{
  "num_hidden_layers": 16,
  "norm": "rmsnorm",
  "tie_word_embeddings": false,
  "parallel_block": false,
  "init_std_down": 0.0,
  "optimizer": "muon_variant",
  "lr_mult_o": 0.874,
  "max_grad_norm": 2.0,
  "warmup_steps": 200,
  "schedule": "wsd",
  "decay_fraction": 0.608,
  "batch_tokens": 32768,
  "max_seq_len": 512,
  "train_tokens": 328400000
}
MLP neurons of a small language model. Each row is named by its layer, matrix (gate and up: input weights; down: output weights) and neuron, and shows model dimensions 32-159. Each number is 128 + 32 x the weight over its row's rms, rounded and kept within 0 to 255. Numbers have three digits each. A neuron's up and down rows have the sign that makes its largest values positive.
After each neuron's rows, "fires in" lists the words (lower case) most often at its 100 highest values on Wikipedia text that the model never trained on.

L11.gate183:139179148176112087138158121136155164171097162150085133173114138122099168165069180130168195142137161100117194154068139129094186099109118115101102162083116192175161153155102100126097098147121139105151106120125155135086137156162136159143101185097129159063058140040137074105148143125135081123172155158139123109033130127141113080132103175188174185064110119167137124204124137148138073119104
L11.up183:096136101163111133083072127169142123097150066134118099070126119116053138122118148141074155123141090082120089105087109123105157116128103120076073141199155122181113123154123148132114136125142126185108112167133109065123197150177098117195123129170148142130170101115070085119081135079129176097146145156103065128152150140061157159147120164136139098077141104175120050123156099117135114107173
L11.down183:103180121104175144152203097156079176133098108102105103124132135147125146126133119170089131122149132087167166100071139148222132124130103166100113123139133108163146179202108141062147145078068110105124141114116091196091152150112114141110146133135135127157110136135131083126204180160140106090191148122081134121084146161108084088141104123159127136158166117118142140083076084147119097057123
fires in: "a"

L11.gate386:140179150112123149151142131201128173110114172109144154094172187121145147171131143111171117162155122159149103181164111177125087132084163134130099149066115076117145161090101166126113172181162108092085163128157187124145067139136122129118092122208161088107166145131130113136136106129143089149168203124117084088151151098142177106131109135106157163151119148132143096122129122085066138159133
L11.up386:127110133146120102122145103194132167132158127217159103051143166180176140154158118107083153132144194173123121081136137112172127121129175119080088161147124166108109166148124125118127115114152128160126114115205133112103037132205115127165206116103118089099109134153165127163131077156167111142171136102050118208141106127105132100137179140159133121114111161105082057147114142118093069159110
L11.down386:141071109129100104086142165080181148163081093152107085143148102103123130111107133134080143128146125074155147126141155116137151100114128161131092079177101143156090039151149137126087160183115157110121111155115146085140145115090171140062139102141196153113174166072126103107127127124109137160072148151156157141141208144066148154169184132183120128120074157164089136151152162145121068120112
fires in: "on", "his", "in", "her", "their"

L9.gate247:123061102153139128159050125069101192150134136090120114121119140182146183126131111147127173103113165202090118174163145078111108154157184147149128154160165135083107165145152122111158144079092098153128150108156136106140102165132113095138111114133109178130147139143070125159052161093185138076103119129139089118147167189058162088131173098129138123181105124096175123135175131124096198137138
L9.up247:074098146106111150089133147130120193159103117103137134067115130163171136166089125136130165120128146120145088154096191121079139157130130146095114086113166093201113135216116139094162129084111081080120169121145160198114132116191172108110129188122141152159148143151123038140033159079130096168102111140090161123141146145084157156131146150106118113120108169090126043094128158060120191120083
L9.down247:119145125150152078113108097066084124124173202131149154137114124130121129094130091144195174134103067124123161170113125155096132120135107102099147147095077155179135104108149087114120107124150147173135054210128200116200155161110142118105115144144117141119089143129171125133128142156142141075118149176120120083136203119150143111098091050118129101130131126118197150082182072128143048112152
fires in: "to", "who", "which", "at", "would"

L9.gate34:105110167123115111081127149106194154101169132136078144126126163065160122132160114061155165146124157115115120155171141162132166182093094143180153119207199131147170125136113187151153108072170087128146139120139133150153159112082127156161128135101127090159172151111183154138107120074083113140105150068104075104104101120173134115157199111164162092060152090135092076145174168153138132097150
L9.up34:126120162167139181103139106191127080144190113110118146088159162107172115210087170104126131114074137102082169168213169135138119169140148139124072120114162126146178161170097137109134142063163175157117118090163133117136110118062164121157108167124131146143157117094139127175154150073147138106052097070071134162119131117094150130133099113096099161129112131138111154074055097124169101143177
L9.down34:098172178162141106135117131069167130136088080105126108166210165158119059102144093127103088136088089107193115207145152123104157146158134181077104146160174165123194089137095091129083143124140172148127147133128109091166097060170108095121133116130174091120105150097124195129128161163161127146155065133130107120123111158186210091147115140099161093121157136096077201126097160133121129076115
fires in: "the", "s", "of", "per", "and", "in"

L4.gate258:186116136113150164104137133185084149130163112083070124125113176154147182163157137118144156121098097106101121135123185120146136169167098170090108118196119137146132080183156101041113146110075134084100087115154129090147110136104134149116158128123181119117160096087199143182127129160149161117136127146153089164100145159141117188173125112175155115126135102129066101164095166116096148133128
L4.up258:114157205112147174123087060133175151192089142136166137191112093106133128097083112163110118137155053140122108162098120088062147137110100121167127114088078156082160103141135195167129187198150089172190084127154092132165146164085113170115141100151099166121152149180147150115115074095143201161134133093170169108103086115110129137145125198141138132157139091102087124113141098127149100115093
L4.down258:155215098194120146139155118125087123076104114044110119094110122113113091126123116139164123132141150121119160189156129100113121137105078066118135100100122106137137107153094178111108151127125086063152172123073156091149131139117121120156112136149166092131170076065130160160167168144128143093128150098113093103161106097105115094136147150172160149160118151104162160131119097198121196155140
fires in: "is", "was"

L7.gate505:073164129164132204137198092081094092144103166093141131111150120092132074058149130119061128126161144114142153121123111140114150129156112132141122099122062158206112081083114168118137116183117090090073114135129152124107165166096105107139103115130155077074089213125136059178117138151108114141153125111125106078048103099140176095127145181092139125078150124131103154164115153108164103173071
L7.up505:117074153092106200147124094121094101158076232107077101144148077099152108136153174142138182136154072157140137140074147053077119145159149120110090130091134108154100147091108147136100122115176116063180176155120117091097087108169138108107126135187196086111142161122133110107117123180092122098121099168175138118154121109143155124062075170130106160094141161150130129107169131133136142154121
L7.down505:117090136100155151165095071159057139151151124127110113143160105138129145138111097109100118079144087157175133046067158091132143110119218143103144116152128121178119166089123125178077074136137109092086146126142135157076183136108183168084097194157133139112110138133058073114087193108118156054165140141136109114158150105157136149100140117159129129123029147107135123193127117077154134138086
fires in: "was", "as", "is"

L3.gate91:091131105129174132116169111112069116132134098121165090143103096133077105098095144162164113103150123097133102175099190148167165122116169098168117082104098160155113121091134138117204137104101140126148113129111194147145121103175131172101120135119120111127173125101124154100143177136178131112149138149062115136091131138127128117131181082105160109081134128084201130127133157073095137111146
L3.up91:124173134160199109095107100137071099116169121105079122118089079135095071134133125127189126075196151146140078167102167089168107088119103109121079109088135177169169141144158163125198108127145168090090125133116173167086119132143081151068114151169111123148162062143141147119133180193096126156136136159099107153104130085087116158158147053088176081114124100165163159124136157080142127139152
L3.down91:121093066138106131127104154126077132113120103141150103085125123091144042158071090110146114161146112144108100186122136162170133136173162153136114141079133216119135167075148220107088175103138106098144144087108136148128090087111161141123111119184122094114105147099152179130128182141230115157113199099111162150059130157132130126140119087074129133150159154102114141073123127104136089102149
fires in: "some", "every", "many", "any", "several", "few"

L13.gate56:138095128147137130146111155106116145091212145080112119198196125109146100090124076136127122140109149085115116135133145174133161115120178168072154172105100142134110144127104085144170130164164116135135137101073175125118142161166070071155184136108151098131108112118066089136148133133148070126139136127098099151128137179102184182155153070082100106106183054096150147158129179138128125135147
L13.up56:136080162131095161124134164145112113123141071195112103079164111152189067107130129096087141120109067095081116136152118209098076096147103144180116112128066136169161131098118103153071111148115158073156105165174109115135132110123157133127080121131150062090097116147149163098137201125117156087159159163135180096094143134101146072135179169090169067120177143155175124071129131096084163104170
L13.down56:092116129179159132115153120119063170120133138149169104169117065138166090084129083084097179098143124079172150135081167124165134173154121189101098152146185098099132133109139166125115188147094108116140198110192124117102145149122115093134155104155110121121069156144107086127094121162106103132169103166150148180120175122100140052144146126116150126136074171122177141200132134109086010153133
fires in: "of", "s", "his", "two", "les", "des"

L8.gate481:164113091128067105166055149125088124178118106156127093119134123112124105170147135125106192102148101139184178149142158178074104110134138137088121113121151096161192113164114103143151187130085139089094137118123139130137143145169106163119140122119136096164147146099145130101148108120120135111189079116136137078105174231105126145062159150208122120123124150166150175088121088174122181034138
L8.up481:131132155138104117105197116146114134138056161147147102140103101110077136066132138111085137191165116110071094194146132092133107121094154098129162115084163136146180107122098180075103127079084147135077172158075101154112110158137090135103120172138100134127138120161149162124060114089075105177146096142089133115143079108101133098135133103086114165074088125070150238135133103117134126142081
L8.down481:124118152141093087151151130117113112143117182154178136179138110104094121130152158092150172124106071113152141099147124141106085134144168163083123103121159151179176084105097161114086124151134114139147108091052120087085147166114065150102111097103098119143118144133062108106058122169093172107139122146200147101120128210103090075106128110190083189189167150174133140175110109162084073137099
fires in: "to", "was", "would", "be", "will", "is"

L11.gate77:178132107140165101163151084124138134148130152139100078134113169188184121179127120169153144117146154172068119146157083134179180161146199137106167115109142098104147105178174176117188105120174123104110154110127080192136111136115138077110117144152155202094149182052134113173122152112208136133120141069127142168095086155144131082162118070098148193179241157088162087157138121122129165165137
L11.up77:141118132075129132132096086095089100124167110115156158143116115144085124078063098150143172139107088121133096046072096125141100112176129073114095161155122116116133117147171136147159160183162140128104150051167175122133101125051136079125088077139183128143132156135118189126158139141158193113139133127044102114062175130099146160164138137124184124112178138112137135093130076115130122083142
L11.down77:134136153116169122136055119110133078182100107161197193097070057095125122090104066094183127185141102089118144160101138156152118060152126110098119175100106150103120098096123112116143094164128084117165168114176126101185125153157092152121130053144125137159105108163122112078144141119149142160127191109107129133084128115098134213120098122102113121053068120092113163092113170177091072111166
fires in: "some", "first", "any", "every", "each", "one"

L13.gate69:130058126180095117129138083121072111142156135145099165147103148119143130128128157170154157096130142096100164107157126147114165165088105153162168122142099160192100161209142120160194156162120111111073135119139130127165124132125155131119133211147129142176154152120149164102089165099116117123121106196083108090142096150153169119096177177160108123071161137129164142149161127101140207161224
L13.up69:063076156116149150120114126115084103126116139163080132142091122130145152110092118150073180131172139097058097164087112103139107171117113147071156143134108130142132165098180089122145127075162110157172151146154127165140105100142138176127110116132176147103149155127159066152043059070131136134132120171113078104146069165080133114095078117083167163112104173169148151170206139101162150101140
L13.down69:086041153144085095119075107136037128088140145150070153095119136163089144129146151138113190160131160143135157139189179075088147127175121141111139153138133136118118134186169154170155111099089154077109155116109141148132108104105096120077123172146135168146154126121135189104059089115127160113097095185125167112126130143187173155100114143109072103096157085109162102141174171113175151186208
fires in: "to", "not", "would", "and", "can"

L5.gate66:165145103129172162088161149145085107142166146156131181141098148115104065130179025145143120112172130092075134156156128104151172179151158176143136101134146163161102112130162126109161121149091110109164121174178124124089139176124094066072132148117117119130067091112128152142141107110130139110122193099081089072077125086117163135168166178145174133098093121114114148168128127095069169150125
L5.up66:208174152081176114126143179086120071142105102138126129123099135125100075080094093134101095095206099162113158101070154105166090130134139167114148129095117138124194081100100129197096137136153130095192153175111169158131158125152091072140112109083157130107117144131151112133149085040116132062127149100118110151104158121167145111086116124115163124122159167132164068098123094106107161111162
L5.down66:022134143175123130144104141137028143122121166142119119082156122145140122087113111096123193179105087119117094197186140152078113070159065157115120150107166126141117095121079133166171134102120079212150096117110149121138113131152149158114139136145170087149128159101117130121175132133143143075094176159142101149112139150114115125148139164180104146179168092117089160138175109141100015131110
fires in: "as", "with", "included", "like", "including", "drew"

L13.gate87:136204121213148137144106141171095137121151159169158129104145113062153126168124143141147170118190165155112124162155128155139087193172139186102167155114091172167180182149124201137127073151152079133042180120160172057152120122173093141158131118106113151090119137112079107145194127149128069093113107121158127120127114117129159114145171163058110165136133099110133134121162135086088065174132
L13.up87:088149087161142112210119125215134121126118122110138132110129084150152125079088136143136058159168160151110188170184100143132091135167150099148126130123118130135122127125174182193149140169102089112106112143117095150106139100137112174142166126150116148143138118112106144134233184134145141149177101068130176139145116158132129118078151128176183179120065076090168099149107105152102198151137
L13.down87:127105163056177111079140146111000143107152163160116129101139187082068148109120157121092196169145087123194160140114189105073073119139105107125123115159169093160122102142134120099107116089089105148143128101103113141171135182153098119096102229138130105135172160119121067148116142129151164116123150158201149110152176105165129144112069130094118110065153116154080130139144161092161070084133
fires in: "of", "on", "for", "in", "and", "a"

L4.gate172:181105139144195137151100170099101090137133143152083138101185052119169092122126137118161120084127140193105146150091162115141096110096191161100162152106149157186128134114088104128119137170120085122125122160156142105145105199137077183167207068107178128067155093152153184127128193114119096111129115189091091120088108124130172131111165091117148090140141097126139124111134088080135110149077
L4.up172:146132131090126096085120159136087068170095152127130166118075085131146115119143156116177145154174135113124116125102168169163111138106093138156151124188139140160176117128076109092154166128089162146124140147171120115105126109164085103154177123081169122089144117083106177068095142088136129124138182098155080147132099121144102180140067159105123128140121098155090151122153046081132125141137
L4.down172:126119096121120145108077179093075104104100096137171117167167145102139115094154186097058108108151072148100118175043167124084123070111160178095144078097118155127132130204125114114142144063107132097122138130100105098093170133169138173108192100136128122133105111131152107117021167108104153142139099104145151175118155115124153099090182110082080186084176158114144150088130140087088148122078
fires in: "of", "few", "https"

L13.gate273:159188083049159105138117136096150143121210177182131143154108069121194190161106149111124098092141086089138109181140123147144107155151127128147122179062082125136091103160130153156142083155123056138105128164166125114085117122159143148150179108156151119088077163122168084121170149181175073128100145056116141149140236100136100089121079187142132100142171119149112162078124125158095117151124
L13.up273:129132042121111094104157136106149100151168152162122134170112148105139126130080106118114078173126175084121115162127132120127078145144137100116133120076075090170118153146082090081098080113099059152109120139098097045129136050081162148145098161163129132138100154104118127081114140187112141146119113094078087125156134137135121094106113064113159099130145117134132138152143105094125118181135
L13.down273:123090153208109134156172124106025151106147154088132108086135090129136180119135080119172080142108126151156173112151111154134117148136108154130165129093090177180135094113087151104122116141106132130127110103135156176128119136100046136154124158096154167160062120113179121116151148174070069142111189091086097079132195097168124135119101077121075087234094096074073097120130139158101066176115
fires in: "after", "under", "with", "without"

L11.gate499:162098117127123016162115078157104139153161145126150128144144058167152146143111169092178120119146119156086112147131150099125134166082179164121123174149132154147124154171137095116167131115156083097088080134120123158188147148186074167114119125144131116139104134109166136106129164159111126175125125126119146126158134150120116151086174115144091170039133123097102069155158123156126163155118
L11.up499:097099107109104137056114152142135091114078085176197109040159137155127110119124137130130190078117137116097114179123139098185103130102150159161095082150124120138187092166141162204108155169166117096162138107124095100137074198109096125108147162130091134121137117151115111102133178118137161203149085143112135168125108136159202189050161154123141142121108121127132121151134173075071091149124
L11.down499:044163138138091134151126182176129097124163089126081141129125121085174109139079126103114122110149165115162147142114114130117136092093148171096099119121160151120150135119171150123103114094084120168156140152124118200057162155119158085139091123133190116038112198128136119145159108088144111076123163124152097085118203112131083128222119137139106069134082176144105153127146047090148108150084
fires in: "s", "a", "its"

L8.gate389:149148171102180106110123070106097102159156056143135140101105150117087103175133221142158159177167120079147158177078118114105163162132161131040105074095139131123128096087117094085052120175144118173101151104143116129131086147137102095130086104160164081161096145153112137107176136097112112139100145133090086140061109152116187060098151111081109133095117181150129061096153116124148118093161
L8.up389:127153134094153188125114104124116111094151104108137202083082147140134089167170110111124143118088102113073096201145150084127146105076113139117119144125136127104109075195145150161139137093090132117121060199102079173137132134149185089122076205113119107160144138115094100126164105142172146167103101105047132154134165142112119032117138180131146109086187060111119128146155126103118100147129
L8.down389:125097154110075115196146092108114171127151156095086177104095083134141138075098129155120189076107175069125131148135134113111141121126138142127089161126211144168098121149117145166091093105157175129139114118077068076161108165136163119115122146113135082111106099141105118183108134112083173101159150113157162154126139172148150101199105106135146104140093070128136213190103144097094103160139
fires in: "as", "that", "a"

L3.gate40:133156160147150113138196086169106191110183143148153117070148129145215093054117133105133092122193164117191147189135110106135094085164115081143108151134123118150157098092089088154147103103116122098136106123113134154105132117173153123132204109047147125133127131077124155119116140081130142153154140095167099150112155121175126207140167132140126067152198107080118134161106108119114149129134
L3.up40:148141119165129130114155101144098175163138104192140174170164095129190100128127168141158128154149065120160099163102116198183122073166147099142179157157167122099133140120165073124112111145088134143140119105107146135140103109106165132124189102120132208059121150107123195116087165088143106079118144092160080188109103111179100174175139132145159125137131103116165187127133105137042128104112
L3.down40:092113083105130084122088106149128087081179109170172107152102055125169127122100143105142126111087115131155121129053155149127160159133136121171115129140122102123185161144135164109132136093151144118099116067132122116132174085124114190129141110082126138105089084098093156132107188125161115169119127134141138162191099135091137157085149107088163120117154064131157157081155124180063074109082
fires in: "of", "more", "website", "intelligence", "too"

L9.gate63:079119092159147155188146102099121128104081127095054139123129109153141146124148056058152149087120161135159144189155162116100111103136179120095133161126128103133145165173153156162141161128191111120166125111182104128118157099099119119144149140172132087142075115091099083145140133090055109169081106119189147151108184170079166153120121124113143209131104113165133098115137173072140156126126
L9.up63:148124117150173146114133109118088070114106099170078084121129153102178078077126167143101110155167125100182177100096195074144132151123181184155130097097092155112189175107114160086138118118164160153165094089182165084156128081175108138123125141134150124182130128095093137108141118198143052144156153136121136118111172179106122153090136156183143119117146090105221219089137143128156133108115
L9.down63:101163134134092095128124174127092179135175163171078104100164116107138075167131123120128057109182135027119123102080116129178160137175094141130128108147140136078151138092091095149126086128094124126155112122114113161146121165139089151130148125093094076107099176091146135137158130109152125056118198109071157145128129171083130140176150154097105101161107153073159208116110104079145096161140
fires in: "and", "one", "last", "two", "other"

L11.gate259:124160121163093166188136106085178149121140181097174094143111092083145174142146098120154146107160140127207161097144117099148096148131118105130079063106146117171137127140134135090082168124154095120139123096166136112156204099154193090117148119086124058105142135083135096162103139156096159056141154171099102174083167100103124136123196091151101058138120144101088078151158180107140122175089
L11.up259:095084159129140073082135136139140169091135097127120154129116107160125138180123191130150155103126096122162110073113084127146134114191125143132115070150178186202168075131087137105130160178126140093157142134117107119127071113165189123167090069146102115108146143139156056072090072150150126175110154172129167124110093126146105123120133086113106069110168158121199111190133187093047133117105
L11.down259:150115077114178101132110137103124152103164128072126131115206118117102147133114093180153138143154093141166113124104084151118150095185139071125135125190118136173195134129133122147135158152100101120151087182172118102153137169112107145116101079117117144099130119081059123094143215194092108148117113151150170153085145173156193099121178072120104133097135165148165067150133120114086093137115
fires in: "was", "is", "been", "are"

L7.gate164:122143165157097114167105118098084190053121151159057160103088149092174084161113169077106082081125147185120086170104166188121119158153165136092135178109153136149100117169112097130170154143135084127158103147178122083176156074119097102131099155120104172111106122096132122105213158115174171105111102051139144160115180135105148106045222148124180105097109123128122103119110107129157226144120
L7.up164:111126093132130099135125140176125089171162069177094117103198110134124151113161169115071127129122119144115084148098122177109111171098163122154162176078105140153126160126125143141071120058120092163096098082181201126093102154126053137125062151132199202102100117072170159171159139142131108171126134137122160112129140166097138076145157133130134106094089098083134188148083090136145044150177
L7.down164:141206107179107135110117149117115111097154171146146166144155084130075119119067107157100131150141098180103118080136197118163120136120154121132134129071188108116078106124075175141150143129139080192142107097103155123159125091159134197169100153148163101110128107154113106081130208175176110149114123106095123084105133159070089139100120185148191116126089109131072148117153130064083057132138
fires in: "with", "and", "to"

L11.gate472:223149158146137101092095131092123112134155170155134160080119165120061129147183089091126157072157120086164162135088082126111166126120166047140092146135092152165144091104135191170108110143128138114103128074163134089105098130109064126105151143121124144128116157123129112167092120062132135087098140121102099066168132157094141156145103115129122147107154125207196147094173136105175139123113
L11.up472:086099105184092160101131085125119090145092121111160091120180139083128196102149130072156130096161059148185129164108160116084134116140105132119154112112150142150136146113147047100171136134113134154069105088117091151105118078151118155112136220058207122145083130170116096115111162124184140147128110147195160105114070164102110117109082118065114121130127062092169121087120184173108146172130
L11.down472:190111133122132161100059126110106149125132153104103218103110092169117152161105095170136193159131143112139154117078103139097137078126107122093082128111090156093053142135124104082099135125111134110124141152180180206178153138084155195114193137138118168137192127105114056106077177113101104118122101099088165077161213166150145101176073152186179155132117128212106113138116164149151134104106
fires in: "were", "been", "oedekerk", "was", "to", "schoenfeld"

L11.gate286:124099074137128085090123066140120157107070160127118137121131049152098150090107124161131144164153141121112118128141166101080148210132140081138142113150169108228136126093190113072095163080140099133146108146163091093179167107110085149131110110135110120116061105154098177126133116121155127163091132148127100157136170181138134152156097149121125073124115130135178163161140154137169097086185
L11.up286:164176076106142169154194130090154103129149124098073081134117092155148144106073133091118223123122082091077172142096123164164169140138137134109153078106145144102130148146117171144110110066164055175185123153101117102121125143138146138162091102142116156124123100151181163093206146163136125116131161073135160110151111113195062108135161074174172099102144111101150122141151151145075053136133
L11.down286:120101143095114057139070146107062086151149175193145145074161162135143116114140136109177119068141140172149181094122065147164099107138105118138157137161111133097137138142124123091169100114187111177181142103099134061121144123135143133103128150158140163138170079129112146139123098138131127152121113129105121173090163182089120073163133147132130198096123132117132154128107083128082000111076
fires in: "and", "of", "however", "not", "for"

L3.gate150:092126121159139166112136139151116171155117134127143102104186122152125079099122153090077093128150208116114174135137105105110159096117141109109076169059100084053115154128147121100104072096170133101131179111143146138158108056173116126116117126154161178111063128151137149152156112088129171107131114219184170108099103079116187111077154139151090090118122143074157134089147196098104117159136
L3.up150:086101121164152103129090166183157180128151153166067112107177127139093135116104122127158107139138130128149145178092115140066116118124122105187138193065119106166133096135142222108094106098155128092131108111150107132063113127143112170132154177125109111149171106098152118133113091088072121153108155121138154063150139142080195122147141189091093192144051090106055179169164152101140164171118
L3.down150:068167145196123153140161128144085131081109083202085141121121137120110183056104071111140111153150147130143113138152097071136171111115148135152115128088098157100126089134120126084124133147150131096113179103104143175145175123160122132089153135065104112093137139127140116077141132122093205112093128148147139147152107148133135147053124157107207125136140113122152141223163149087144120175142
fires in: "to", "of", "s"

L13.gate272:097093086142062135145105082101101176068166130087133104138088138106135101152112066086089199117077184146163072188150199107181148158095158105121124123176147100131099120121129137145152155123137171124089166102150146126084068096136108109130153134150145111177111169145089125162089163100122089100102154152163124136143111140187175082150129131174146115133146176109115169136129052151160212142161
L13.up272:130076116104112130047106137095121092156100124167107199174143102137137098113157108112132138102176122149072121108139110130115147138127130183144169106113141138137135135088088099101139121133136120153071118132121144095120115104132150206136136120101150137175174175138140136061114139127075158136150207147085175183085079171202160101104178171132147090117132143107148145145137113155110153120134
L13.down272:110092162168114109147139137190091083100081196118143080131102107111085163073157111152193130128111155185167146103155126157056126103115119181167121078145150139129137143151085092108143137074152125139099147087123125103152105123190144145078153255138153106138117137099067157113113163120139148114169108121147085120136135141159159131089174132090084071160146136102059123168132070096143194098130
fires in: "would", "can", "could", "will", "also", "to"

L4.gate141:119113123124132160152134065184172073081101145094092220092171140095122135074163164136126122156081088144112174197113133127132135108132137174122062179084093174139115058081105175119157179130116114138148099120149109057140066094170067180159129149171099173076127189098128123155137116073161136125114125175108145155097172109073110103157141145133138115123119135112117134150143122113090077129140
L4.up141:161136102099035139122090143116167137089129112116061121130135120114158182129171133143194136171127089121095162174088134105071123140129082129135125104098106134093162134150165229168075177222130130151171131078119069108094142160156154164126087160080097130137123136117127095175119136044074098117074180162147145132159149083117153108108121149113092181096165106132108107105163095138105138151105
L4.down141:130126159170177152130093158160040111133145119151181146129113098147120093112087131127072139095151120168113104107197141123075090094091097188139082142114124104106154083143135080123132127129082101147126124190120237118115092104125146164122095109186164155146129135147128133139132091142229139161139117139110102045196104148126101168125127108117171118097097067093087136178153140174151097098102
fires in: "including", "like", "include", "as", "includes"

L13.gate320:119142098083112103190117104155114202078114179154166173086138125128192159148113142086083112152119126136134129096126154129172174160074084060106067124079137097146151157077172108092116131138063143116141135089150185129130158121142153123108137161073091099103163087119186111155156174149164112119143157121155085162093151131155121064135093138171179152115093100093160172143129090176178109134139
L13.up320:090145070155191129133133121153154121104105135177093111130137170120111111087137145157112164157165126128165176168127127146098187123131107078131101184100191113096164169121087117134102102073070165103142102144133130121130140104108117128103162118154111139120168156163146041098108138097203076120184159082064024132073129135118111159135122115103151181112151155067159104184180118163073178105138
L13.down320:121122099116119117143111171086100069107139176116098109103159129148127132159157160113119115071112100153137095137156121163118152101111131170121073130082121062156116104126121098137104124158131091179130121145114102070104120092151090135103123172107111170068136110152140117145123128078119145078099135151147108118190208163143130065064085179155190109122093040145180130098111057107110034149143
fires in: "made", "more", "most", "and", "a", "appears"

L5.gate136:164163215146122153125169115144089157099132155150085062144150153083143114184168147144132176117151149149126051129081095149146206076129130140145178124152099148093154135130114130116133130112142049161167096090157109123165141107156114118154126090095134090134094168133129104095119145196079174136161172081126118121073127104118135149052180147169140081100168137108143090104116207152125134128198
L5.up136:135160163122149137108098129163178092122137156152068183096103145136085130066112121111120169171133132153075074073123130149120152143159076151081130099219139134185118187200090109094143117105135149095137106145153088112130149122114142154203131128089136143129097129167189138139122149123131135126154113164126137066157121088107136174117066111109150087149086166140063112120106136178137119131103
L5.down136:141120185131124151143115123102148158103124136150146100160087116135152096188084125143133060089176130149170177167155149169152120035120155132116130106134149182107154070087137170170089125198110048137139135111109155099178109162106099102111082121165081118149146154054086125101077146157118153095067176111129128133174137136125159148132168128130068124113131146128138122110052123114144127134177
fires in: "of", "well", "party", "40p", "to"

L7.gate342:133131143133138140045100066098089156102169086168103132155152102175119123055158085060140125133152115088154120163127156159106124085051119142132136057177105122158165101158101164142169154150105101108144109090099115148144141092113129118166159122113148131065148152110179118112088133160096135168111137144149163121105109106085212163103140105071191116081115067121160124053120151122120105148085
L7.up342:118115104128102178105132134054118075154121122094089105099113101113121063137127173136071129137099092171096179186103145155093113176096152190079126147157129189103114138151111203148164110138084127148204184130177098138131113156086105173175172118143154097158098168131099113172141070164199114176180129148141107162127059118113123097154159126123131107170142091096190146129079140087097145137136
L7.down342:084119142183169076141143119108133156107166092163149137095114148122099083114026107161094156103136100120144066109074087094120171125126179113143108130201148148132131089093103139107105109172155110120128150139114119169151162112120161182093139084151070145120150158134229148110127124093141151147113181149077104074122111142143136121095160129095148166147191139119087147105098147099133100086116
fires in: "of", "all"

L6.gate91:121100117180139172176158086110131203194098135152121166099096133113133141143148133059167138118114130098146161095127111115135116096116102125115088122127130136116111107089143159049099152078075132142120156174141210117070142132160131090091126116094082088054101172135120053167103098143097140172144123170097106146192155126171124139077155206136170166155167147103164040087113120102153084095120
L6.up91:174103149209160117131146101124065148145132138103078189061078135151121150130144087101198131102168120128118147108101166168140174120086081121126151136125091133133149155162123175151186180068114111079103115166114128136137093135161112135161177136052119133106145126164120100158124094147106120164131131146065123104127120058137133194148112115165114110180161097096133114111138076122137127141199
L6.down91:182132193156159105190078124133073120151129114106091082165115113136094107095136101073144091142176200159125120116160159155175139153093102083174093144103204157106124161119118156100110179110136158133122114166153178124074144144084154108149099110137176109103167168143112109112111096130102106166127096087127117140170111087133119148110118122097163128181120164086176138108104071100188000091199
fires in: "de", "of", "to", "leukemia", "leporello"

L11.gate148:118119174152166150169177135098092107108139132104140156085159102065167180098117087089153130140162168146117152130120127124090111127109123154140113141091115106114118113061188127091163148128086112096127090135178148104106119077138108148116185167119144098082091146202153106056115130130173097067137087115111117120095160181108113132139092153116152088100132098088165121137162081132126085108152
L11.up148:152151172112121142126131066153105166154087231099150096093184114110118158113115174120101232191152133125118108147151121119108062101088103130135150100087159106043125190110141122126105089130074187129164123169151100099145110122130158161141159177124098112142135064156117134133148093165127119156162122121164167049153110103123154101129156184145141183135147165142128136113159129128067139146138
L11.down148:135039080116177180083072094138056087135126099135129137121130103116098119165059151072119101084056072151115107113094098099181154177139086090113102151192165176126139089107032125148121137136161125145116148196129117171139149142141143145115103211162145161165161179132176142172157150114176187182125154134116122102129114142116103168139169116141106172129098084146152130095089149129112076102063
fires in: "and"

L4.gate112:126084157110061144113103112162123117153091128143120064056178129065157205160187117143090141116166104114172152145096163133135138110153193121111110121122090115153102105138158144073123157124043128126126203167084132201113113063151155106134106149165168062111168153114136087110117145126118125106136096130071129091101106116117118139151160157064065154198096149126108150116159159116137092152156
L4.up112:112119086170113215193115123059175210083094133163098141133122140119122151139138089084083131105117089117145089102126059105106206147158148124127169099102147111124124133155113186075114123119159099121104143136107127148180124120146126104134171141145150111137173150175193179096075148135091178128103166152113141108115053117174061089115154100169182165135091100034122166137098147115080123123129
L4.down112:134176147088147140111158146097122040158138139099100124088142116055158131136138162138123199102160099168096166097141130115075129087174084149118116175173145118157130110140121134127131125118107063145133168151147091126108106108139184084141102106106154172124175184126089030132153107128139107112109145106158120121142151143134096029154127143166129164126123127124094098093120084157218095099083
fires in: "also", "is", "not", "often", "has", "thomson"